Part of a small language model's weights.
Size: width 160, 2 heads of 64 (1 for keys and values), MLP 640 SwiGLU, vocabulary 8192, 5M parameters.
Architecture: rotary positions, tied embeddings.
Training: a variant of Muon for these matrices, 159M tokens, 4856 steps.
MLP neurons of a small language model. Each row is named by its layer, matrix (gate and up: input weights) and neuron, and shows model dimensions 16-143. Each number is 128 + 32 x the weight over its row's rms, rounded and kept within 0 to 255. A neuron's up and down rows have the sign that makes its largest values positive.
After each neuron's rows, "fires after" lists the tokens most often just before its 100 highest values on Wikipedia text that the model never trained on.

L3.gate412 [176 181  99 107 161 150 143 145 124 122 120 125 155 129 186 131 141 112 142 134 121  30 176 142 104 113 119 119 162 181 100 154 133 156 178  52 109 107 115 114  42 127 139 120 142 134 146 121 131  93 141 118 159 138  79 157  66 147 131 149 182 171 167 108 105 161 125 138 156 131 117 107 182  52 135 148 167 113 119 154 109 148  98 129 153 187 173 156  87 156  76 111 152 162 157 111 104 147 181  93 122 155 141  85 148  46 108 136 151 109  83 120 129 156 132 123 190 157 147  88 141 201 171 141 165 100 163 135]
L3.up412 [158 173 119 163 155 204  89  75 126 137 140 151 133 146 148 174 139  95 107 114 108 111 122 127 142 153 195 106  68 120 126  75 122 180 139  78 102 126 130  87  66 122 119 137 125 213 176 119 132 115 123 140  88 100 131 107  99 119 128  94 130 164  86 151 118 167  67 142 101 128 136 122 103 148 126 123 133 145  87  94 163 115 102 145 129 106 139 186  39 116 172 177 137 172 159  83 100 149 174 111 133 124  84 126 105 129 107 120 119 166  91 157 179 112 189 148 147 117 193 139  80 192 125 138 167 108 145 164]
fires after: "\n", " number", "-"

L2.gate579 [124 141 140 180 123  93 142 186 134 148  48 157  76 120 127 121 118 117 159  57 137 147 178 138 127 123 119 117 145 171 137 155 153 148  92 101 106 129 149 132  71  96 135 111  90 184 117 155 116 192 126  67 156 126 118 132 101 145 117  99  58 124  69 103 141 122 124 163 144 123 149 167 148  69 113 129 162 148  65 123  70 130 122  67 134 131 120 203 160 162 107 159  97  98  62 104 163  82 171 168 123  92 132  87 111 115 109 183 140  72 176 126  92 147 116 104 112 101 112 102  83 147 121 195 118 117 156 117]
L2.up579 [109  86 127 156 174  88 154 123 105 131  95  99  65 144 150 103  85 128 113  90 155 180 123 117  92  68 127 142 122 178 114 128 194 148  79 111  86 170  73 168 126 154 130 106 105 156 148 124 145 134 121  96 204 140  56 114  55 149 139  93 124 124  70 189 127 137  61 135 152 126 145 120 127 112 174 124 205  96 132 124  88 143 143 163 136 123 141 183 117 138 150 140 117 132  93  84 111 193 158 132 120  81 170  93 108 106 135 204 156  94  99 145 110 163 132  93 174 120  61 146 130 132 120 146 124 128 138  74]
fires after: ",", " the", " in", " of", " to"

L5.gate472 [157  57 102 120 120 142 158 134 122  91 116 132 108 172 147 174 105 115 177 219 138  92 132  87 165 115  97 117 140 128 115 222 132 116 100 121 142 139 181 141 149  87 168 144 144 151 146 119 165 137 113 124 204 140 157  72 145 168 114  86 141 150 167  91  55 156 108 159 102 141 121 113 127 130 167 134 151 132 145 164 167  97 134 155 125 117 154 140 131 209 202 121 115 119 138 119  99 127 127 121 179 112 152 148 117 196 141 138 163 125 107  81 181 163 103  81  76  92  77 118 133 180 149 146 158 163 153  91]
L5.up472 [153 190  99 112 150 124  94 172 143  84 171 143 114  95 117 173 128 154 179 166 118 156  84 170 155 106 185 103 212 101 131 130 104 228  92 139 145 122  96 123 149 145 145 165  97  99 141 153 127  93 146 134 115 103 120 102 165 135  99  98 168 123 145 165 190 103 126 154 160 135 114 121  64  68  87 100 112 135 171 183 158 158  79 127 128 142 170 156 174 134 156 128 126 136  97  91  94 157  98 163  93 191 150  96 124  92 167 107 111 123 107  72 105 121  93  90 143  97 143 111 170 172 126 108 147 118 178 124]
fires after: " ", " is"

L3.gate514 [180 133 154 163  88 141 152  93 110 115  83  91 178  75 143 102 168 122  92 126 139 179 140 143  57 120 158 118  98 120 161 180 123 154  62 134  99 187  49 130  51 147 125 149 155 147  87  44 161 133 124 115 172  79  95  72 127 163 182 111 151 103 115 135  98 168 101 147 144  76 177 167 127 146 119 122 153 102 128 150 141 141 120 149 160  91 154 109 183 109 101 145 158 103 110 101 108 163 155 161 174 135 132 139  91 102 164 146 112 132 115 150 113 143 112 162  72 129 144 134 118 108 165 136 163 106 114 149]
L3.up514 [204 129 134 164 101 165 150  82 134 145 155 125 209 112  78 118 170 124  93 147 166 169 122 121  80  84 103 169  86 152 155 201 108 108 103 145 134 165  33 143  72 126 108 129 163 137 116  87 167 129 147 155 179 144  72  87 117 148 150 126 143 110  94 151  80 157 126 139 120  94 143 167 100 134 138 107 136  71 130 135 149 141 117 177 155  97 170 108 162  81 109 126 171  71 136  92  86 115 175 156 136 107  95 162 109  94 140 127 172 157 123 157 146 164  87 154  95 120 152 128 157 131 159 158 154  83 109 103]
fires after: " and", " as", " the"

L2.gate431 [190 119 147 177 136 226  81 184 111 118  70 115 100 188 101 116 111 135 154 157  98 125 161 156 187 110 104 152 149  99 151  83 162 115  95 144 153 157 168 124 139  78 179  98 149 137 123 187 131 141  74 123 105  94 132 161 114 135 121 157 156 146 120 161 206 154 138 151 130 176 104 136 129 100  62 181  61 114 163 182  92 174 122 147  86 141 145  68 107 114  91 156 145  68 143 104  80  96 130 116 104 119 102 127  95 140 166 103 163 177 107  88 150  81 141 135  75 163 190 105 121 165 142 136 158 137 130 129]
L2.up431 [180 133 111 134 123 125  97 198 145 137 101 132  80 172 155 130 160 102 158 148 143 212 130 148 214  82 138 188  91  76 120 119  63 149 157 116 148 143 106 163 113 131 213 110  95 109  75 146 188 125 116 151 110  82 112 112  63  97 143 160 163 107 150 156 169 171 114 134 161 141  83 137 147 149 103 122 157 156 175 152 152 196 115 158  98 167 114 103 110 108 154 169 164  94 127  88 108 122 155 133 118 172  69 100 145 133 121 137 131 164  40  96 106 107 150 137 103 131 144 125 173 131 142 108 145 180 116 153]
fires after: " ", "k"

L5.gate409 [149 137 121 137 166 171 105 103 157 173 134 147  94 114 178 135  94 154 162 147 123  80 160 117 183  46  83  73 118 183 109 118 118 132 139 162 140 100 146  66 168 189  95 108 164 152 166 104 118  92  77 187 112  70  84 117 167 139  83 123 108  84  74 103  65 106 117 120 130 101 106  93 142 117  82 131 149 155 122  91 172 136  98 147 133 127 181 126 146 157 155  99 110 122 131 133 193 117 107 160  96 101 203 159 167 154 156  91 165 159 120  32  84 146 126  69 137 148  98 105 154 111 132 120 126 132 124 125]
L5.up409 [149 135  74 133 134 175  83  83 134 171 102 135  78 121 109 132 136  95 119 148 118 125 136 107 127 160  95 181 149  95 112 123  84  95  96 105 109  93 135 116 132 191 114 145 189 143 194 132 150  93  86 181 118 118 115 132 119 166 124 157 185 136  74 142 126 186 168 113 167  93 139 117 143  86 140 123 145 136 152 132 142 148  97 109  73 142 158 151 141 110 154  56  95 119 164 172  96  98 137 174 147  93 173 161  98  99  96  99 157 149 102  37 161 104 173  28 154 113 151 126 138 107 114  82  91 101 120  91]
fires after: " ", " W", " F", " re", "C"

L5.gate379 [145 149 107 105 144 118 108 152 108 125  82 128 116 133 140 133 108 156 162 128 159  97 110 121 143  52 116 141 124 114 114 123 130  72 194 165  81 116 129 107 145 117 116  73 233  84 175 154 151 115  79 122  85 108 192 181 131 158  98 149 146 118 146 135 122 144 153 150  92 125 142  83 102  91 166  83 161  80 119 157 159 107 151 135 104 169 147 158 164 122 104  84 150 145 164 114 132 140 189 182 104  88 126 221  94 110 171 128 167 155  64 128 161 117 114 123 166  95  77 146 150 181 101 152 132  97 166 163]
L5.up379 [137  56 101  53 151 118 151 129 102  83 187  76  85 128 142 174  75 109 140  92 144 133 141 147 187 112 120 152 100 135  82 140 116 142 136 207 144 138  92 114 175  81  97  99 135 161 100 149 133 136 106 129 113  84 197 133 111 139 122 122 131  53 138 129 197 116 132 119  94 140 126 173 125 116 123  60  92 104 125 157 151  47 120 136  99 134 112 107 115 121 115  69 103 128 108 125 163 168 118 195  93  93 169 156 132 116 168 127  97 122 130 135 107 110  89 133 139 158 127 130 121  74 153  82 122  93 152 133]
fires after: " ", " E", " Po", " the"

L2.gate538 [122 126  97 125 109 113 176  83 174 156 136 167 120  91 174  80 143  95  97 101 124 144 103 137  74  70 125 205 179 145 124 162 123 127 149 154 133 154 123  85 163 113 149 106 142 100 164 157 134 138 116 121 108 146 110 121 100 142 141 176 141  81 154  91 148 142 165 121 147 186  88 176  88  83 147 168 111 148 149 155 116 137 118 174  98 124 111 129 128 143  80 196 186 114 145  98 113 104 134  89 133 116 135  78 127 115 138  66 120  64 174 240  80 101 133 113 137 109  56 156 118 179  99 143  92 129 193 144]
L2.up538 [167 119 146 112 125 145 123 104  83 119 184 177 104  91 120 150 183 149  90 114 138 120 114 129 108  92 117 101 160 132 143 144 154 134  86 155 157 180 159 139 159  95 168 101 203 153 125  81 135 105 165 196 145 157  80 128  94 114 150 218 150  66  64 104 128 180 188 162 102 135 119 126 152  97  96 149 167 131 143 153  85 192 108 154  81  77 128  80 180 170 113 112 182 113 112 100 183 130  99 161 109 137 114 115 110 189 147 113 141  91 107 121 132 158 105 118 111  74  60 180 110  83 137 150 104  94 103 103]
fires after: "6", " |", " the", " during"

L2.gate348 [ 66  90 138 190 110 166  78 190  93 115 134 153 122 142  88 161 115 150  87 116  66 140 100 161 148 113 134  87 146 150 107 103  84 121 141 135 123  93 152 144  94 136 133 109 146 171 171  73 102 162 130 141 165  69 145 125 147 169 153 118  94 119 150 147 102 156 151 105 112 134 147  69 167 113 108  60 119 115  84 157 114  82 107 164 134  88 117 104 139  94 109 151 208 155 169 153 118 113  98 180 175 137 160  79 168 150  83 107 127 122 114  94 167 131  75 148 129 119 152  85 133  96  53  92 119 116 169 164]
L2.up348 [120 152 121 142 166 132  90 115 158 109  62 107  95  83 142 169 123 124 103 136 193  36 114 147 172 134 143 115  99 114  87  93 101 166 172 140 116 168 146 107 155  93 117 189 145 137 155 130 122 185 103 202 134 104 181  91  75 153 161 127 150 130 113 119 159 135 133 155  46 171 166 110 162 128 146 114 126 122 102 185 165  76  84 121 205 135  97 125 116 127 168 112 143  94 131 114 132  95 122 101 129 138  95 174 151 130 169 202 157 117 167 108 159 110  77 121 129 104 125 134 108 168 144 136 155  96 131 157]
fires after: "\n", "-", " Years", "E", "W"

L3.gate43 [128 179  64 127 145  77 148 152 165 153 135  70 132 122 140 121 131 161 183 135 129 105 131  74  85 144 127 111  92  98  79 108 111 119 118 133 136 108 138 166 111 104 116 186 117 150 185 153 125 152  78  78  91  94  84 121 135 134 119 134 114 114 119  81 142  50 157 129 163 125 126 181 139 116  75 116 177 106 129 169 176 117 139 112 169 114 154 130 135  61 141  85 140 120 151 110 179 113  81  77  50 180  61 131  77 164 107 188  91 175 116 129 102  81 102 103 134 154 127  74 163 142  74 104 147 183 119 143]
L3.up43 [ 77 141 104 166 138 105 155 134 136  97 115  81 164 114 165 170 185 145 130  99 139 112  99 101  89 180 128  77 122 117  55 112 151 147 139 127 155 106 104 123  82 125 102 139 135 126 108  90 152  85  77 130 154 185  83 148 119 131 118 209  61 118 147 105 173 118 166 158 134 148 159 145 140  96  69  81 145  74  88 119 122 148 188  87 149  66 154 105 179 121 113 102 164 102 124 144 158 146 172 145 122 169 138 158 106 135 132 152 107 150 144 142 136 100  57 120 172 136 124 172 146 125 111  61 125 151  94 133]
fires after: "-", "==", ":", "==="

L3.gate128 [ 81 119 171 199 142 155  72 168 127 159 127  99 163 127  82  89 120 102 172 147 121  54 134 124 140 153  96  81 129 105 147 118 103  88 120 111 122 117 140 122 159 125 175 126 107 164 121 122 126 121 146 129 129 155 156 126  75 170  95 124  35 136  86 123 147 115 145 152 118  99 168 118 155 162 183 134 126 142 129 116 133 198 103  53  99 178  91  99 138 128 132 118 132 164 125 151 139 121 113 123 130 101  61 125  51 164 156 147 137 138 122 152 179 112 144 104  78 127 124  83 158 148  94  31 140 173 111 156]
L3.up128 [ 71 122 191 124 117 112 134 127  95 150 155 131 121  84 117 159 125 104 167 115  99 164 146 157 146 214 109  68 121 143 203 156 165 120 139 137 155  89 134  50 160  69 172 182 153 141 164  97 107 159 155 112 137 132 160 119  42 165 139 135 104 129  77 130 150  56 133  95 173 161 142 132 123 127 151 125 118 111 164 103 164  85 105  86 157 169  78 164 110  76 141 141 100 142  60 133 144 195  71 154 121 162  76 128 113 147 106 143 113 110 135 163 157 176 146  93 156 133  86 155 172 141 115 101 151 115 125 162]
fires after: ".", "-", " is", ")", ":", " |"

L2.gate141 [145 189 142 177 123 173 101 109 110  98 125 158 140  93  96 123 118  84 147 116 141 138 115  86 169 127  92 106 172 152 159 148 144 173 109  46  51 184 112 145 116 145 156  98  91 145 116 106 121 126 160 130 122 122 120 141 123  97 161 125 113 106 106 145  97 133 166 125 153 152 151 104 122 124  22 138  94  60  93 167 131 121  93  60 140 142 124 177  84  89 154 106  74 159  69 107  99 146 183 136 147 130 120 129 134 137 100 109 187 134 142  90 143 133 135 155 135  80 178 131 152 140 127 156  86 131 181 101]
L2.up141 [153 130 162 121 101 148 150  99 141 159 173 141 161 184  93 142 134  94  95 118  73 127  80 168 122  88 184 115 142  97  95 202 128  97  83  99  73 141  89 126 171 130  87  97 135 147 137  84 109 124 121 161  89 123 148 202 152 101 187 117 124 153 164 161  90 112 197  77  90 186 129 120 153 111 124 136 148  87 105 103  84 117 146 119 165 125  84 117  96 129 106 107 147 198 127 108 152 158 151 163 102 122  97 126 103  59 124 173 169 136 117 117 193 134 121 192  97 118 105 158 127 115 131 110 100 141 151  60]
fires after: "1", "8", " and", " "